{
  "num_hidden_layers": 22,
  "hidden_size": 384,
  "vocab_size": 8192,
  "norm_place": "pre",
  "tie_word_embeddings": false,
  "parallel_block": false,
  "init": "normal",
  "init_std_qkv": 0.0341,
  "init_std_down": 0.0,
  "beta1": 0.9,
  "schedule": "wsd",
  "decay_fraction": 0.911,
  "final_lr_fraction": 0.0,
  "dataset": "wikipedia_en"
}
MLP neurons of a small language model. Each row is named by its layer, matrix (gate and up: input weights) and neuron, and shows model dimensions 16-79. Each number is 50 + 15 x the weight over its row's rms, rounded and kept within 0 to 99. A neuron's up and down rows have the sign that makes its largest values positive.
Before each neuron's rows, "fires after" lists the tokens most often just before its 100 highest values on Wikipedia text that the model never trained on.

fires after: " |", " "
L13.gate898:42 56 46 52 18 40 52 46 75 55 42 47 38 61 39 41 48 48 76 29 41 64 49 50 40 36 66 43 61 57 63 43 27 84 75 53 50 59 62 28 39 69 64 53 58 60 24 29 79 53 34 38 37 30 55 74 54 70 51 92 64 45 46 42
L13.up898:44 82 32 49 31 43 34 59 86 54 58 46 46 72 62 66 66 33 57 51 59 68 41 61 53 36 57 55 45 47 61 67 32 77 59 46 26 54 49 66 33 61 52 37 44 53 49 50 58 43 63 61 43 41 28 48 26 45 35 97 45 48 64 56

fires after: " ", "2"
L18.gate360:51 46 27 64 65 53 38 53 53 64 51 63 42 28 63 38 54 75 26 52 49 67 51 71 73 94 68 53 77 40 41 63 89 53 42 44 38 31 59 68 37 67 44 81 69 40 73 78 52 68 30 44 71 69 53 53 52 73 49 61 69 44 57 34
L18.up360:58 58 28 56 49 50 61 57 43 24 49 39 67 58 64 69 73 49 37 49 43 64 43 46 19 67 57 43 52 57 75 53 68 68 44 83 53 47 51 55 39 62 40 56 51 51 38 72 11 17 63 56 40 64 26 51 51 23 54 79 84 46 58 66

fires after: " ", "2", "3"
L2.gate831:68 40 52 60 51 46 60 51 28 57 36 52 30 36 34 66 41 45 38 37 49 61 70 20 61 53 61 45 40 66 57 51 54 66 59 44 36 58 42 62 28 66 60 42 53 60 26 42 64 54 69 48 42 57 44 51 52 50 48 58 47 53 42 27
L2.up831:42 86 50 76 45 44 64 46 34 57 55 31 40 38 36 51 48 36 63 53 38 75 55 45 46 37 47 40 50 29 52 47 24 82 50 39 41 56 52 77 46 62 60 37 48 48 48 13 54 41 69 52 33 25 36 20 45 45 46 50 72 38 66 52

fires after: "1", "2", "9", "0"
L8.gate532:43 50 68 58 60 49 42 55 47 56 48 70 54 42 50 70 38 49 70 64 70 25 61 28 50 21 54 49 34 56 42 63 61 32 32 57 35 48 34 82 60 71 42 34 60 54 71 62 37 45 41 13 67 38 65 50 59 46 35 21 74 48 72 56
L8.up532:47 38 70 51 48 35 43 55 49 42 54 51 57 00 56 69 33 69 33 62 49 86 49 52 39 49 40 43 31 67 33 46 48 59 47 23 31 55 73 35 52 42 41 45 51 55 69 48 03 42 87 25 60 48 53 47 62 71 31 36 56 48 37 50

fires after: "2", "3", "0", "4", "1"
L18.gate915:45 45 32 70 44 69 66 43 23 13 47 55 63 50 49 74 30 40 59 42 40 79 73 49 36 36 31 58 32 33 65 56 31 44 45 62 74 44 99 43 42 83 35 71 46 56 54 58 47 70 30 44 36 40 70 58 56 71 31 56 34 57 48 62
L18.up915:31 50 36 60 12 40 44 61 73 79 61 54 41 53 61 49 42 31 65 62 35 53 59 46 31 58 68 19 47 50 48 72 45 32 45 65 63 42 64 47 41 58 47 40 51 41 55 30 53 34 38 70 61 37 55 40 51 51 27 46 31 64 48 42

fires after: "\n", "%", ".", "0"
L8.gate677:44 51 44 62 59 75 56 29 50 76 73 56 74 56 45 31 45 48 48 54 53 54 70 63 76 58 59 52 54 63 34 26 46 72 53 45 69 56 35 65 59 40 48 60 62 32 45 59 31 28 58 31 58 36 55 47 54 43 54 59 42 62 63 59
L8.up677:30 54 47 52 59 29 56 52 48 39 30 62 46 36 26 69 32 35 53 36 53 37 61 63 49 55 33 54 49 36 90 36 48 68 52 51 36 35 51 57 61 74 39 62 61 74 53 37 64 58 55 66 54 61 69 54 17 77 59 67 58 51 36 53

fires after: " (", "′"
L2.gate434:46 38 45 55 63 76 74 62 40 46 63 61 50 41 53 43 15 56 36 50 57 40 63 44 42 75 51 23 63 44 43 56 44 57 60 37 52 49 75 73 63 41 49 31 81 70 38 32 55 41 49 58 37 59 81 39 62 48 48 60 53 74 35 67
L2.up434:69 40 44 40 51 44 74 51 52 47 19 39 68 46 43 57 15 71 71 31 71 40 62 60 42 43 47 62 32 46 53 49 57 49 38 48 37 58 66 40 33 60 79 33 16 67 54 34 63 53 44 45 60 38 36 63 50 18 67 67 34 46 51 65

fires after: " in", " In", " Ne", "2", "0", "ne"
L13.gate327:68 40 40 58 59 68 58 38 49 72 41 58 42 36 17 59 39 37 42 50 65 39 56 66 58 18 21 43 34 45 68 51 38 46 53 58 65 57 61 71 56 63 54 67 42 83 46 67 49 53 29 42 61 37 59 85 52 68 55 76 57 55 39 30
L13.up327:32 50 56 58 56 40 58 37 46 55 57 70 35 45 49 56 28 28 39 55 62 37 64 45 77 39 47 48 70 60 50 66 31 45 41 32 62 55 27 47 56 39 30 53 38 59 53 51 65 36 19 53 42 41 41 59 56 58 60 39 31 47 58 46

fires after: " ", "s", " first", "M", "\n"
L6.gate890:74 59 72 44 52 30 54 65 56 47 66 58 60 51 34 43 42 34 33 33 32 68 60 19 74 71 66 24 50 35 26 47 52 47 89 34 41 55 48 69 67 58 73 45 37 32 43 43 60 67 43 48 63 40 15 63 56 76 41 43 42 38 57 24
L6.up890:40 38 44 59 40 48 54 30 48 70 40 38 46 32 37 37 48 68 54 56 49 66 72 52 53 64 47 70 52 43 64 52 47 60 57 36 54 65 57 73 31 50 42 46 52 49 60 09 56 46 31 65 44 48 55 56 36 72 31 83 52 74 41 76

fires after: "1", ".", "7", "4", "8"
L2.gate1000:47 51 47 20 31 70 35 61 50 79 46 44 51 51 71 32 39 46 64 41 58 36 45 75 62 62 34 51 47 72 61 49 26 44 79 50 58 19 56 58 54 47 47 63 45 55 47 64 40 69 48 43 58 67 76 31 61 56 31 50 48 40 50 67
L2.up1000:38 44 55 75 50 58 62 51 50 62 43 68 55 55 45 50 57 32 51 21 40 74 36 49 62 56 76 51 37 61 65 54 35 87 47 46 60 44 58 43 58 74 63 77 49 56 54 29 54 52 72 53 67 18 37 33 65 66 63 22 56 32 26 49

fires after: " ", "2", "9"
L7.gate33:47 75 12 52 51 47 46 49 31 40 66 48 66 47 54 54 33 59 55 38 42 53 58 73 30 65 21 61 39 33 64 47 55 35 27 53 42 45 67 41 43 50 66 61 64 67 42 70 55 74 52 53 57 53 52 41 62 58 43 81 42 35 66 29
L7.up33:41 64 38 43 43 49 54 81 49 57 33 41 41 77 49 76 66 52 74 53 43 52 67 68 39 57 23 52 62 73 40 50 28 59 41 46 29 39 40 73 51 46 33 42 62 60 44 82 66 54 48 53 63 71 47 38 49 41 41 46 13 37 55 15

fires after: ".", " (", "\n", "==", "-"
L6.gate433:78 62 28 37 39 61 55 49 49 53 27 51 63 47 13 36 52 64 22 33 28 74 62 20 28 30 68 47 46 32 46 19 60 59 47 35 26 45 72 59 38 90 52 45 33 41 40 61 70 48 32 52 56 53 54 43 51 60 52 79 34 67 46 40
L6.up433:48 88 57 37 74 48 44 39 45 59 28 36 82 52 61 37 27 56 31 70 20 45 37 44 44 45 27 38 58 54 25 52 72 57 45 59 10 39 67 43 48 34 45 26 53 55 53 56 07 41 36 48 60 34 60 46 77 46 57 68 26 26 30 53

fires after: "0", "1", "2", "9"
L7.gate715:67 40 30 59 55 64 71 56 45 48 65 72 60 36 49 77 49 60 18 20 59 71 39 61 69 51 50 48 64 24 79 31 61 69 55 30 70 51 67 68 58 73 66 64 58 70 42 49 41 61 62 25 40 44 75 58 55 53 68 56 63 18 48 57
L7.up715:53 44 61 57 23 56 29 31 49 51 37 49 77 29 40 61 02 66 43 37 70 50 57 50 89 41 46 57 43 31 36 71 50 62 67 38 51 73 49 62 68 76 56 57 55 60 44 57 51 34 24 44 43 43 63 42 44 56 58 75 39 51 53 04

fires after: ".", "0", "4", "5", "1", "\n"
L13.gate861:39 44 70 57 53 42 28 64 49 59 46 83 65 70 69 39 22 39 72 19 62 76 63 34 17 65 47 46 66 46 54 21 54 67 26 48 28 53 42 51 67 78 44 55 71 65 35 27 61 47 54 38 46 56 56 25 60 78 10 67 46 47 36 49
L13.up861:42 57 48 36 57 56 28 44 71 19 58 73 55 54 61 42 42 22 49 59 49 63 62 39 48 53 66 61 47 64 55 40 69 38 32 21 79 44 16 58 72 65 41 38 50 48 30 47 38 54 29 38 65 58 93 49 28 52 28 41 54 49 33 51

fires after: "1", "3", "2", "4", "5", "6"
L8.gate858:57 26 60 48 45 54 74 60 48 60 66 58 76 52 34 33 78 45 42 50 68 71 58 44 47 66 47 62 51 70 46 26 50 80 76 38 70 38 55 46 27 49 69 32 48 31 46 58 59 43 65 39 42 66 36 50 72 40 53 76 45 55 23 22
L8.up858:46 55 69 85 44 69 59 46 42 25 48 39 45 59 42 76 47 40 56 29 36 75 54 26 40 64 52 27 62 50 54 31 44 52 47 76 55 44 26 90 67 48 43 53 68 69 32 37 84 67 71 55 49 41 36 54 42 41 66 54 31 57 50 73

fires after: "7", "6", "5", "4", "3", "9"
L2.gate17:55 47 56 35 39 75 40 50 43 58 26 66 49 59 44 37 37 48 32 42 19 58 44 65 59 59 62 60 82 49 42 58 92 59 56 46 50 56 61 49 34 40 40 51 35 44 42 25 65 65 60 38 43 43 59 65 73 48 61 58 82 39 35 64
L2.up17:51 34 49 41 49 34 35 30 74 42 68 41 40 35 68 42 71 44 60 50 46 52 56 49 33 54 62 57 70 51 37 65 42 41 38 70 45 68 56 50 27 29 26 31 55 30 67 67 34 18 40 38 73 74 44 51 34 26 79 07 38 72 59 45

fires after: "2", "1", "'"
L7.gate782:60 22 49 44 24 84 74 83 44 52 32 43 38 47 37 58 53 43 46 50 63 54 81 43 61 76 73 51 26 60 71 39 41 45 44 64 68 48 49 45 40 54 59 56 39 47 49 97 47 55 40 21 67 52 55 36 67 60 44 60 28 36 41 56
L7.up782:55 48 34 63 43 53 74 21 50 40 35 55 59 39 69 45 83 54 12 32 53 52 38 58 47 15 50 73 73 43 23 61 52 44 57 50 43 42 58 57 36 44 47 54 65 59 84 37 47 42 66 52 48 26 59 56 20 55 66 50 43 46 37 66

fires after: "7", "4", " ", "8", "3", "9"
L2.gate142:58 64 40 40 41 67 76 56 35 63 65 58 43 44 41 68 21 45 56 37 10 59 55 43 58 53 42 48 65 54 58 37 56 67 71 49 66 62 43 63 65 53 60 64 84 45 41 38 55 29 57 50 69 56 47 65 54 61 44 48 65 55 50 39
L2.up142:55 80 47 87 42 32 60 37 46 76 62 39 64 30 26 38 42 49 65 59 34 75 63 51 44 42 50 55 43 56 57 66 68 62 63 35 39 56 35 64 63 81 50 42 55 46 45 28 53 57 45 33 68 37 44 51 63 49 63 50 66 39 49 40

fires after: "1", "2", "4", "3"
L8.gate1002:64 50 63 47 38 69 59 68 44 52 40 72 19 76 59 63 23 60 44 31 50 69 68 53 37 73 58 33 68 71 74 38 15 68 63 38 64 43 57 00 37 63 56 32 72 49 42 51 42 52 63 51 45 72 46 20 57 68 15 41 42 41 63 27
L8.up1002:52 38 52 78 44 32 64 47 54 74 49 58 64 67 54 50 51 20 21 41 52 58 53 35 51 57 43 93 25 19 35 43 34 63 31 33 62 46 53 67 73 52 78 58 57 53 42 40 30 66 66 48 63 42 66 44 40 39 37 43 61 31 17 82

fires after: "3", "0", "1", "2", "4", "|"
L13.gate458:56 47 32 51 64 28 32 23 41 51 22 44 51 49 55 24 34 54 73 40 34 44 59 33 69 64 51 54 49 47 27 43 37 55 47 44 27 31 50 67 51 72 42 39 52 51 43 34 25 73 43 13 56 37 54 65 50 33 50 53 40 78 47 24
L13.up458:54 34 72 63 60 63 41 58 50 39 52 42 42 37 40 49 32 83 35 71 50 81 64 39 56 30 36 35 17 60 68 42 52 71 31 54 31 71 65 43 67 72 55 41 75 65 69 34 48 15 47 45 82 67 63 40 54 34 53 51 27 45 67 33

fires after: "9", "0", "2", " the"
L2.gate484:45 60 50 42 62 33 43 62 49 53 36 41 57 61 52 53 44 89 49 59 33 79 52 56 40 63 56 35 49 33 52 24 43 48 42 56 74 19 57 12 66 39 83 61 71 28 59 56 38 47 42 57 48 30 44 61 65 74 55 61 49 39 71 28
L2.up484:49 92 23 59 31 44 27 77 27 54 17 38 63 61 40 32 36 60 61 53 45 60 62 64 58 41 36 63 35 40 29 34 59 46 54 54 49 24 41 78 69 45 44 15 64 40 35 42 58 37 55 34 32 28 41 63 52 47 16 47 38 58 48 45

fires after: "2", "9", "6", "0", "7"
L6.gate948:31 42 34 50 74 23 28 38 45 47 53 59 78 40 54 35 48 48 61 48 80 39 49 62 54 27 42 43 74 42 43 27 44 18 47 54 22 00 60 56 45 49 61 40 73 19 53 52 82 58 41 07 46 39 39 22 41 57 79 33 49 53 44 39
L6.up948:57 55 50 48 53 58 68 48 57 29 43 66 34 50 39 49 41 53 53 78 74 57 58 82 46 44 48 56 55 45 54 27 65 58 15 61 47 43 66 40 50 36 58 46 67 67 53 52 47 38 69 16 74 26 36 54 53 34 80 82 50 45 48 59

fires after: ",", "°", "′", ":", "."
L2.gate770:63 54 62 48 50 66 57 44 44 69 64 74 65 29 44 61 67 51 34 43 59 84 66 27 16 64 73 61 55 39 51 59 52 78 72 48 51 25 56 46 51 61 31 67 44 62 32 54 49 35 52 60 61 14 53 25 61 74 47 51 37 40 00 38
L2.up770:43 49 55 66 38 45 57 53 45 62 61 52 47 64 32 74 47 34 50 32 53 60 67 75 81 79 81 48 37 47 27 44 41 45 62 52 83 56 57 56 64 56 35 69 40 47 45 47 51 53 58 52 37 28 69 53 41 53 35 28 74 51 51 69

fires after: ".", "1", "2", "0", ",", "9"
L7.gate534:43 51 36 54 75 71 66 60 60 56 56 46 67 50 46 58 47 37 28 63 77 51 84 52 63 46 63 49 51 48 42 46 52 86 59 36 55 40 55 37 58 72 41 55 61 53 18 88 48 52 28 50 36 33 66 50 46 95 58 83 48 42 46 43
L7.up534:62 51 23 59 62 59 43 19 47 60 38 47 51 36 44 29 46 21 47 41 54 57 56 80 71 36 57 78 07 63 40 39 51 47 25 70 76 38 71 64 65 55 58 52 84 58 75 38 62 38 48 59 34 54 36 67 29 56 52 62 57 35 99 88

fires after: "1", "2", " ", ".", " Follow", "\n"
L8.gate830:78 66 23 37 50 60 42 45 33 39 60 88 63 18 36 42 50 35 52 30 37 38 51 62 33 65 39 51 35 36 43 43 63 47 33 66 27 73 41 63 40 78 47 40 50 61 55 61 47 46 68 56 48 43 60 24 60 61 36 80 72 85 60 19
L8.up830:39 21 57 49 51 57 37 66 52 44 65 77 43 39 72 46 48 60 32 50 22 36 51 37 32 72 33 65 49 61 14 50 97 45 36 61 16 42 35 66 56 45 52 37 45 60 82 54 53 42 57 46 59 22 66 49 88 50 54 45 49 28 41 43

fires after: "0", "1", " ", "\n", "3", "2"
L8.gate550:82 49 29 49 32 69 64 40 45 48 49 63 71 43 21 50 31 58 69 30 62 67 73 55 63 27 61 58 42 35 48 16 43 71 55 35 49 44 75 73 43 66 75 66 72 67 44 38 46 46 36 28 37 53 49 45 42 44 39 51 67 53 42 63
L8.up550:47 27 34 48 55 62 52 48 38 50 58 55 51 30 66 66 36 33 62 22 79 61 59 63 68 49 24 60 56 38 39 61 32 71 35 40 71 37 33 46 50 66 41 72 60 47 38 49 40 33 64 74 22 62 67 39 29 62 59 31 71 50 51 39

fires after: "1", "2", " ", "=="
L8.gate739:63 53 36 53 52 56 61 57 50 32 33 88 46 40 32 23 36 45 70 39 38 46 73 45 48 37 45 61 23 33 27 48 29 68 40 39 57 22 44 59 51 71 42 60 43 58 69 44 48 62 42 37 52 45 93 82 28 28 59 69 49 62 19 52
L8.up739:53 21 60 34 48 27 47 70 55 40 88 61 15 21 42 52 79 77 48 51 39 59 42 47 29 39 36 45 64 49 75 52 53 43 48 62 53 31 39 63 46 57 63 74 42 50 42 62 51 40 10 47 80 57 60 60 49 46 48 53 45 31 53 43

fires after: " ("
L2.gate547:72 33 56 71 45 71 82 74 44 37 53 49 55 44 44 68 34 63 32 51 70 56 52 61 40 41 39 41 59 53 54 42 41 61 47 26 73 65 80 46 66 41 48 65 62 57 50 48 61 42 71 54 41 72 71 45 43 51 67 75 66 78 43 44
L2.up547:51 41 59 83 55 61 54 45 55 49 14 55 34 32 37 41 29 70 62 46 52 42 63 56 40 72 59 70 38 42 32 51 37 69 58 41 25 59 61 66 41 51 37 43 12 56 71 58 78 33 21 38 25 40 09 39 44 52 58 60 48 62 66 68

fires after: " ", " (", "0"
L7.gate867:71 51 33 53 39 63 56 32 50 50 61 24 44 34 43 71 28 57 59 61 27 33 52 73 51 42 53 75 58 42 76 50 69 48 46 44 33 61 72 81 47 65 67 53 29 67 48 36 57 76 56 39 43 56 66 46 28 57 33 75 47 51 47 11
L7.up867:44 42 40 41 31 43 64 24 52 29 74 37 44 42 52 52 45 57 70 39 59 45 48 69 51 47 41 58 81 74 62 43 22 28 60 49 39 53 51 85 54 46 60 79 46 67 54 57 54 50 40 55 55 47 52 56 29 63 27 54 46 44 76 36

fires after: "\n", "|---|", "1", "0", "2", "|"
L7.gate324:77 34 71 56 44 46 51 50 59 39 48 42 30 39 49 36 34 60 19 34 69 34 43 58 44 56 54 67 48 29 72 35 52 35 70 52 60 56 55 43 46 76 60 48 56 59 53 41 30 47 56 47 38 56 47 27 36 58 59 66 57 75 41 36
L7.up324:61 58 34 52 40 46 78 78 45 41 74 46 59 63 57 35 52 39 36 43 50 80 72 36 54 46 47 38 72 50 61 59 33 51 29 30 26 51 66 60 47 71 13 75 54 31 34 30 81 54 54 62 47 38 36 38 49 38 53 61 76 35 73 46

fires after: ".", "/", "-", " ", " and"
L12.gate1001:49 53 20 61 35 60 70 71 58 67 36 58 25 45 58 74 42 75 67 50 60 71 61 45 39 53 16 43 28 43 31 56 35 41 28 53 58 46 59 40 34 46 63 51 49 64 71 79 52 53 54 67 78 58 22 53 44 40 44 69 38 81 40 32
L12.up1001:75 49 39 61 40 69 54 61 37 48 33 62 52 50 47 69 47 49 56 50 51 60 71 31 42 53 32 52 48 42 50 67 38 62 38 62 54 67 33 57 45 44 48 52 30 66 53 57 61 53 31 37 45 45 49 12 45 47 40 44 49 60 54 51

fires after: "5", ",", "0", "3", "7", "4"
L2.gate236:51 83 54 53 51 51 52 31 80 65 45 67 69 40 44 62 37 51 73 50 34 41 39 58 55 52 53 42 49 46 71 52 50 71 89 62 67 10 57 62 51 78 37 49 60 52 40 61 34 77 53 19 56 64 58 43 73 84 21 42 67 27 23 60
L2.up236:20 60 15 33 43 37 53 25 61 41 51 52 40 55 38 55 90 38 59 16 46 40 66 40 37 47 63 49 29 45 27 37 38 72 52 45 49 55 64 20 62 43 27 35 49 37 62 42 44 44 44 43 65 44 41 50 42 33 82 22 44 66 56 71

fires after: " (", "3", "6", "2", "4", "5"
L8.gate213:73 50 53 59 53 76 69 53 28 45 38 60 48 62 49 56 27 46 63 33 63 34 62 38 32 64 75 46 40 21 45 35 73 34 76 22 41 49 67 54 34 44 56 55 51 48 26 32 68 57 48 51 28 44 77 75 56 39 42 53 43 65 55 53
L8.up213:39 33 54 20 77 69 66 59 43 50 48 58 81 52 33 48 48 25 46 50 48 57 42 78 42 47 46 75 81 41 61 30 62 52 54 39 63 35 21 52 62 59 65 28 61 46 35 54 34 48 60 48 48 53 46 46 38 62 51 61 36 68 60 25

fires after: "2", "9", "0", "′"
L2.gate564:51 37 32 63 75 32 47 31 37 52 24 24 52 68 83 41 31 77 43 31 64 55 19 43 59 71 46 80 41 46 42 33 49 46 36 35 39 65 59 46 58 49 52 44 47 36 84 71 49 36 31 44 32 21 58 63 55 45 54 52 35 33 54 54
L2.up564:49 00 51 41 57 62 60 57 35 72 45 45 41 35 32 66 28 60 28 38 45 48 55 47 47 69 70 58 49 65 51 25 50 47 46 72 49 65 28 58 46 56 57 64 70 97 47 45 40 18 61 71 44 44 60 58 56 54 45 53 63 49 43 46

fires after: "\n", "-", " |", " "
L6.gate761:78 50 40 39 59 52 99 42 41 38 39 63 49 52 45 41 31 61 30 28 62 67 50 46 46 67 66 61 36 22 72 31 32 78 49 48 67 66 65 75 36 77 59 53 49 68 31 66 41 66 30 30 48 56 59 43 63 49 56 43 68 59 41 50
L6.up761:35 26 58 54 40 41 38 56 50 44 29 50 57 12 42 38 28 60 28 57 42 49 35 30 23 59 49 24 34 37 48 80 53 50 41 64 51 47 61 57 22 68 26 63 27 43 65 54 44 39 32 47 56 63 40 54 82 40 44 54 55 45 76 48

fires after: "2", "1", " "
L13.gate893:84 59 40 51 44 59 62 51 31 54 34 55 46 41 49 43 60 58 32 40 42 75 28 54 41 48 56 47 43 64 64 40 34 76 62 16 49 53 52 60 54 66 64 55 44 72 47 54 43 40 54 44 57 76 74 44 55 50 36 44 91 48 49 41
L13.up893:60 73 67 50 38 56 49 26 55 53 19 36 58 55 60 53 47 24 33 42 43 44 66 56 35 76 22 55 63 42 55 25 33 46 09 37 45 02 59 36 62 21 44 46 39 62 45 35 37 61 41 56 49 50 54 52 47 55 16 65 29 33 48 51

fires after: "2", "1", " ", " January", " |", "0"
L15.gate847:68 17 43 53 61 47 50 54 52 39 47 19 63 59 32 42 26 65 38 22 44 72 68 51 45 81 52 44 33 42 49 64 45 49 62 39 69 47 96 70 43 50 53 40 56 46 72 70 51 56 11 58 30 49 35 61 78 47 34 54 45 49 73 68
L15.up847:50 45 52 72 38 51 57 59 55 65 51 22 33 68 47 64 45 62 45 61 46 70 53 46 53 37 66 32 28 47 48 70 37 60 33 56 54 59 86 61 20 42 30 56 54 53 64 79 37 22 40 77 23 50 02 47 55 29 64 52 57 60 79 73

fires after: " |", " ", "7", "1"
L13.gate431:39 73 43 84 57 42 63 54 40 67 49 41 63 61 62 29 65 61 25 34 40 56 62 46 71 49 50 61 31 35 47 52 64 17 67 54 49 50 33 40 79 55 55 60 74 26 56 64 26 70 44 71 41 41 37 23 44 61 46 30 76 29 49 64
L13.up431:52 53 22 31 33 83 62 51 32 60 28 47 46 88 63 63 49 44 46 62 51 72 72 52 39 64 34 57 48 45 35 42 60 67 47 59 51 38 58 68 51 21 28 40 38 53 52 56 71 55 43 45 87 59 56 38 55 40 08 35 49 37 27 43

fires after: "′", "0", "1", ",", " +"
L8.gate888:69 51 33 69 56 76 91 37 35 38 72 09 46 55 58 61 41 72 51 32 40 74 48 32 39 76 70 51 62 38 50 50 52 67 74 54 55 55 48 38 68 39 41 84 23 67 69 39 53 34 46 64 46 63 76 27 79 30 64 72 44 46 30 44
L8.up888:78 40 51 67 60 40 61 47 48 60 67 56 63 68 33 58 29 35 21 31 56 39 44 53 83 49 51 40 25 44 50 52 58 44 59 25 49 33 72 43 62 68 72 45 48 61 54 65 18 37 22 69 42 60 32 29 46 94 57 60 60 76 44 60

fires after: "0", "%", ".", "\n", " |", "9"
L8.gate22:28 57 37 56 29 58 34 70 50 57 38 67 99 27 37 28 40 58 73 42 58 51 50 61 50 36 61 63 50 25 66 37 32 39 56 37 51 83 64 35 62 71 71 35 57 55 63 80 32 46 47 33 76 44 42 61 56 12 27 78 49 42 83 39
L8.up22:37 55 38 67 52 59 57 39 08 47 57 52 63 21 13 31 26 60 71 30 66 60 50 60 64 26 61 65 56 26 75 46 44 39 36 56 36 73 57 51 47 65 38 41 73 65 59 78 81 59 26 22 54 46 74 33 23 76 19 51 74 45 61 57

fires after: "2", "3", "′", "0", "°", "6"
L2.gate967:70 71 46 49 45 54 52 47 40 99 61 37 59 42 40 56 48 50 37 48 48 61 46 39 38 81 57 36 68 49 71 32 49 29 47 26 50 50 70 59 50 80 54 43 76 52 50 31 34 63 55 36 30 90 68 38 61 39 65 73 59 41 32 35
L2.up967:55 43 39 52 73 16 70 43 44 64 36 91 41 62 49 65 31 13 34 38 77 38 58 37 41 48 43 44 53 41 37 53 30 30 51 63 50 82 49 70 51 39 57 41 48 40 42 52 75 82 67 61 18 59 63 24 32 43 57 41 32 59 28 81

fires after: ",", "3", "2", "4", "°", "5"
L2.gate986:60 48 52 60 36 55 45 78 35 65 50 34 85 58 46 56 65 29 47 69 49 72 31 38 32 46 57 45 48 54 69 50 84 59 69 45 50 34 51 43 52 46 35 59 57 41 51 55 60 44 55 64 44 53 52 35 69 51 68 24 41 50 05 61
L2.up986:55 37 70 41 16 69 57 34 66 56 40 74 45 40 05 34 57 50 14 49 40 18 57 67 50 62 39 66 26 51 34 41 64 76 81 31 52 31 36 52 47 57 45 60 35 41 45 23 38 46 54 12 39 71 76 48 33 49 42 27 55 72 43 53

fires after: " |", " on", "On", " in"
L6.gate567:73 56 32 42 57 79 47 59 62 35 25 56 16 48 13 54 38 56 38 38 26 80 52 20 52 32 77 55 50 48 72 30 46 64 61 38 56 43 50 67 21 74 60 63 45 52 56 42 48 42 54 59 57 25 18 63 77 58 31 87 53 61 31 64
L6.up567:36 77 68 53 48 47 53 65 44 39 19 58 41 72 23 51 40 42 71 49 32 21 41 54 64 56 74 18 42 51 43 52 37 59 79 35 69 65 35 17 45 55 43 55 67 42 55 29 30 60 48 51 52 73 65 80 41 49 33 65 70 60 56 60

fires after: "2", " medal", " the", " ", " in", " Film"
L8.gate151:65 39 19 49 65 49 79 51 39 64 38 40 42 57 75 58 46 48 70 44 42 53 53 46 42 47 37 83 57 23 38 18 35 43 62 61 61 30 46 59 61 43 73 21 40 64 66 44 24 42 55 55 34 36 52 33 77 47 40 66 26 37 32 74
L8.up151:48 60 35 88 36 47 48 45 74 56 77 45 35 51 74 60 38 51 65 32 38 54 44 74 44 80 51 27 62 42 38 57 37 74 41 56 33 57 62 50 47 61 35 52 30 63 50 69 68 48 40 64 45 35 41 58 41 09 57 66 52 41 84 47

fires after: "\n", "–", " was", "-", "L", " ("
L6.gate345:65 68 44 60 62 65 53 47 40 59 00 72 46 57 33 37 28 70 21 35 44 48 45 38 53 67 78 59 43 34 75 33 32 54 74 44 55 49 30 59 48 53 53 53 56 55 33 44 49 54 45 51 55 40 60 64 41 68 33 63 70 67 38 64
L6.up345:62 88 44 33 70 34 61 52 44 65 30 65 77 44 55 68 57 53 50 59 50 68 43 39 62 46 44 45 52 39 24 50 67 57 35 76 48 49 49 47 54 31 59 48 56 44 46 65 81 63 65 38 75 25 57 53 99 50 52 71 37 60 41 57